Weights of a small transformer language model.
Size: vocabulary 4096, 9.09M parameters.
Training: a variant of Muon for these matrices, 166M tokens, 5066 steps.
MLP neurons of a small language model. Each row is named by its layer, matrix (gate and up: input weights) and neuron, and shows model dimensions 64-191. Each number is 500 + 40 x the weight over its row's rms, rounded and kept within 0 to 999. Numbers have three digits each. A neuron's up and down rows have the sign that makes its largest values positive.
After each neuron's rows, "fires on" lists the tokens most often at its 100 highest values on Wikipedia text that the model never trained on.

L14.gate85:569486496450500515486472498501494486476451524476455464617438504545543522521529564465547431523447463449527470418516546514469529498488509488499478464536470422476487523572581551540490545537537451499584503459467556489589542526522562484538504483486492491502516466511511482543507422449479458461589468491492506510516514489507522490559470490498418441510473532573523528502523423567437473500489
L14.up85:588527479531529538466465492468467481461462560500437512528478491507526478521515529507567520488446386496568497548447476467466515505513449545510460586521523448500540536506438493566468484518515539482544466563489597451465517514548504476492531477440512514473506482477519492557562499542507471462535484555557522488468426445520490570515445541450498535542512489485480563489542491483465574468437
fires on: ",", ";", " of", " with"

L14.gate421:457456555520430492439513508451467472478496561534529519549571464518459486445505527560585564502475453583448487455528539522577534410491488497490502456450583475520538522532516537517493516508479481440492498502548476531524490482529437500523505485521522501462527531526441454507415532457516453514476492483524482512561404520540541503519473503385467510505482500488480533419558491545539503476490
L14.up421:436524545487547468518517475559521532555456451544560523569517526430479539410516497517535482377499423602519483497527451512487526527534477513488497519524451456494502489496537513442433459523436537459511494539507497485522505518493529583516451478492474499478540464456462518564518536407496571470477542463421482485487515483578506546484518505547441472546558535522536514575503545521508517501482
fires on: " \"", " (", "-"

L14.gate290:475522506507584498489498552412420462522564531496454479459488530547499543604471557449563489419493462520539486485496489492461563504438555531532539468600432478506545502594551463511480513540506487475593524523500518559513479461528543496560448508497493522445475504516508560534485463472457474467513539508492495551536500480539537540542471523474518510465508478516477496445503464480425526449489
L14.up290:529453485578524465505478561483494433500535508430517501495498467525515526544504508519477546494469449516486489551542516450518526526498530525529401444478509475555483472545560611534455535475533507552468478477422479494471511513482511478569449523403459468442533443520577514556497510490555555519508518485541482504504478530510497498566403479458581490463460529513469518471501458526525508537423
fires on: ",", ";"

L4.gate79:471471538502503598418524556410536456499438498507534432532552500540531513553473561524488434508464484551467468532534468484488508517477452520497488477483635475512537517441489438540485498486469517477539456554552559456531466535473361477530446509478500527473532499542468457512496521526539507503453533401528489544474455464485504486459545507481455497552450541454485446500502558542540476513476
L4.up79:451470526522514564449497465480447502477474451434529528458476533443556498621532496486532475436493536611512495545494467426569521516470530540504531490447536521501454459502565504503478426507548524481520502488543517477564458455458416462491471525479468499421544381440508534539483527470589478510498507510540477598494478521460451504478523576528429485526487551509447497464513514523494471467501
fires on: "A", "(", "T", "-", "Career"

L14.gate358:498520531477488503456541557524483442505495575556542510511507488472503515416510438431574525462498514545441534483533476581511499509456499508507479488540488538462527553586554430453548509424573525566567491517504534532477556483488504470469443484497451526503523512478474494587513555468539469455423568539498451552535434541542473502535518542501469566519522505470544556527518534459427561487533
L14.up358:486576561561561451445505552562487464495502513518522522511477422529555481485578442472524572489466459477456453454496487633488503428483540490523519537512498511510517509514543550489467441458532571487543420491508488530531515484512530499459484456543438488506479527524459527573507536465496524422524483505435447496448521567554489483498551503450429549503465517479565493502494470488511534530528
fires on: "-", " \"", " O", "ic", "á"

L14.gate475:437536532487471404508467459546494428517535482517446497528504486468436458484564594519515506506482504503479486481450528516525517526471429521565512461534543506514448465508526483556464505523490471461478538578529567581522412511533600470534459492481523509484496490549463483523498474441504543413502493507472576467504457570506511546580550514428542471542541517527525516498536538543482529473499
L14.up475:501504518519525419513520484523520513489480450567484500592481449456441531506518577541503522558510508483499582528491487503511502531516440543545485503460485522487497474481502573591513555516508455421521529533473503514590451501574555512523481527420562493458508519464485459601530471415509563478480532506530560489444477536542483578572523502493498535490513485500540431529537526532482491523503
fires on: "–", ".", " (", "@", " +"

L3.gate434:544520565539505520549436404513505501505438483525489482559458477530528511552430508481512540460452515559439443554526502438503472498532499488477417516587491579481543480550458527517563490479518485496472537531461543473490506527439449474466538545517472508473520471471463521538557504526514464505460567587523453482486354491440493519452501577533469440463531508521474409533525508484480554624445
L3.up434:500509529480533524493544557463538527512465491518489469579513527528498472492572522521462521492482436556445464530472545525496403488510420479425538547540562595466515501502446505534518495466513476477522530512431589509464504455466461497503452456511448603493560482495487542485485530528533548518564560514571515547557462530475610553525506476452542469511540528475493505468541507503548553533526
fires on: "ate", "ing", "ed", "able", "al"

L10.gate239:482468440587562485553464512493516514551474496490451491496536515518488541491418506528541455560544567503542467503564508490462477530461510469488536456520494465531514468596530475453487538503475497573527514504489475626477494488502506592557510494439577522491558488442508536591500488469483434496516500440497477532443469456528561464528546492554510470473451488517494439473510398489484596489502
L10.up239:465519478556556479415453485521507481533459520506505477391487487490456447575532573518519521497518479486538395539504476466438440464430511476555513552519452499483502450505532512473548465474474522574477380438429485623490516431532500480549514479473517448457486502470451520450483494489475536525501532578498442482513509464476491482531489445530536501495501438497494442502499439468543587566464
fires on: ",", " of", ":", " in"

L4.gate466:450543420541504506540467467491554504500537549555459484559548462472438423427483474496501547494569549534459501521492499516412555550602517535511485471501498495477481454533422410458488503488575535589535538577532523458498515482491521463444462508482513558442512432517484549559488494537517527484464605492500414456533500503454498557479521544525464454491518514459482487461501460446516524580452
L4.up466:472545503468520413425502501518466565565573545502461512578490541492478453432533509517470551466509541478513476489483526526547472408540502476461510472542490530425556536591446437509461478445491474500512508494511460483435536544501483558497461435485532524433491511481416483562452532495444531533425561526489520478450502548531562623508497482492506516467415483432541450452543516503519447559580
fires on: "ed", "ent", "al", " him", "ied", "rew"

L7.gate130:465548469472480462510513492562528480451515482531480543432498489578450531476468461462529511498527494599466491502428488488528546531475535574565478466460490494495511519486432484478462475482550521460507420579493609514480492544519465462507476459508497474452556526516428474526522509509544474515544527445541535461496472571564528476502490458479484519491466577492469486535475488557577484485455
L7.up130:495534529393472416469480524488474428547494542569485493454551480491462538464457570520485436458511478546479552508564460513525513503551507521476519501409522514484511565479462537453473490489510541483418459548491521533496471520476536590485461508575441502519536538472515490446586543475513446485468534530507460508443485522513401504419520481520498484444515506490497487521441509550516453547474
fires on: " and", "ol", " \"", "un", " Athlet", "ant"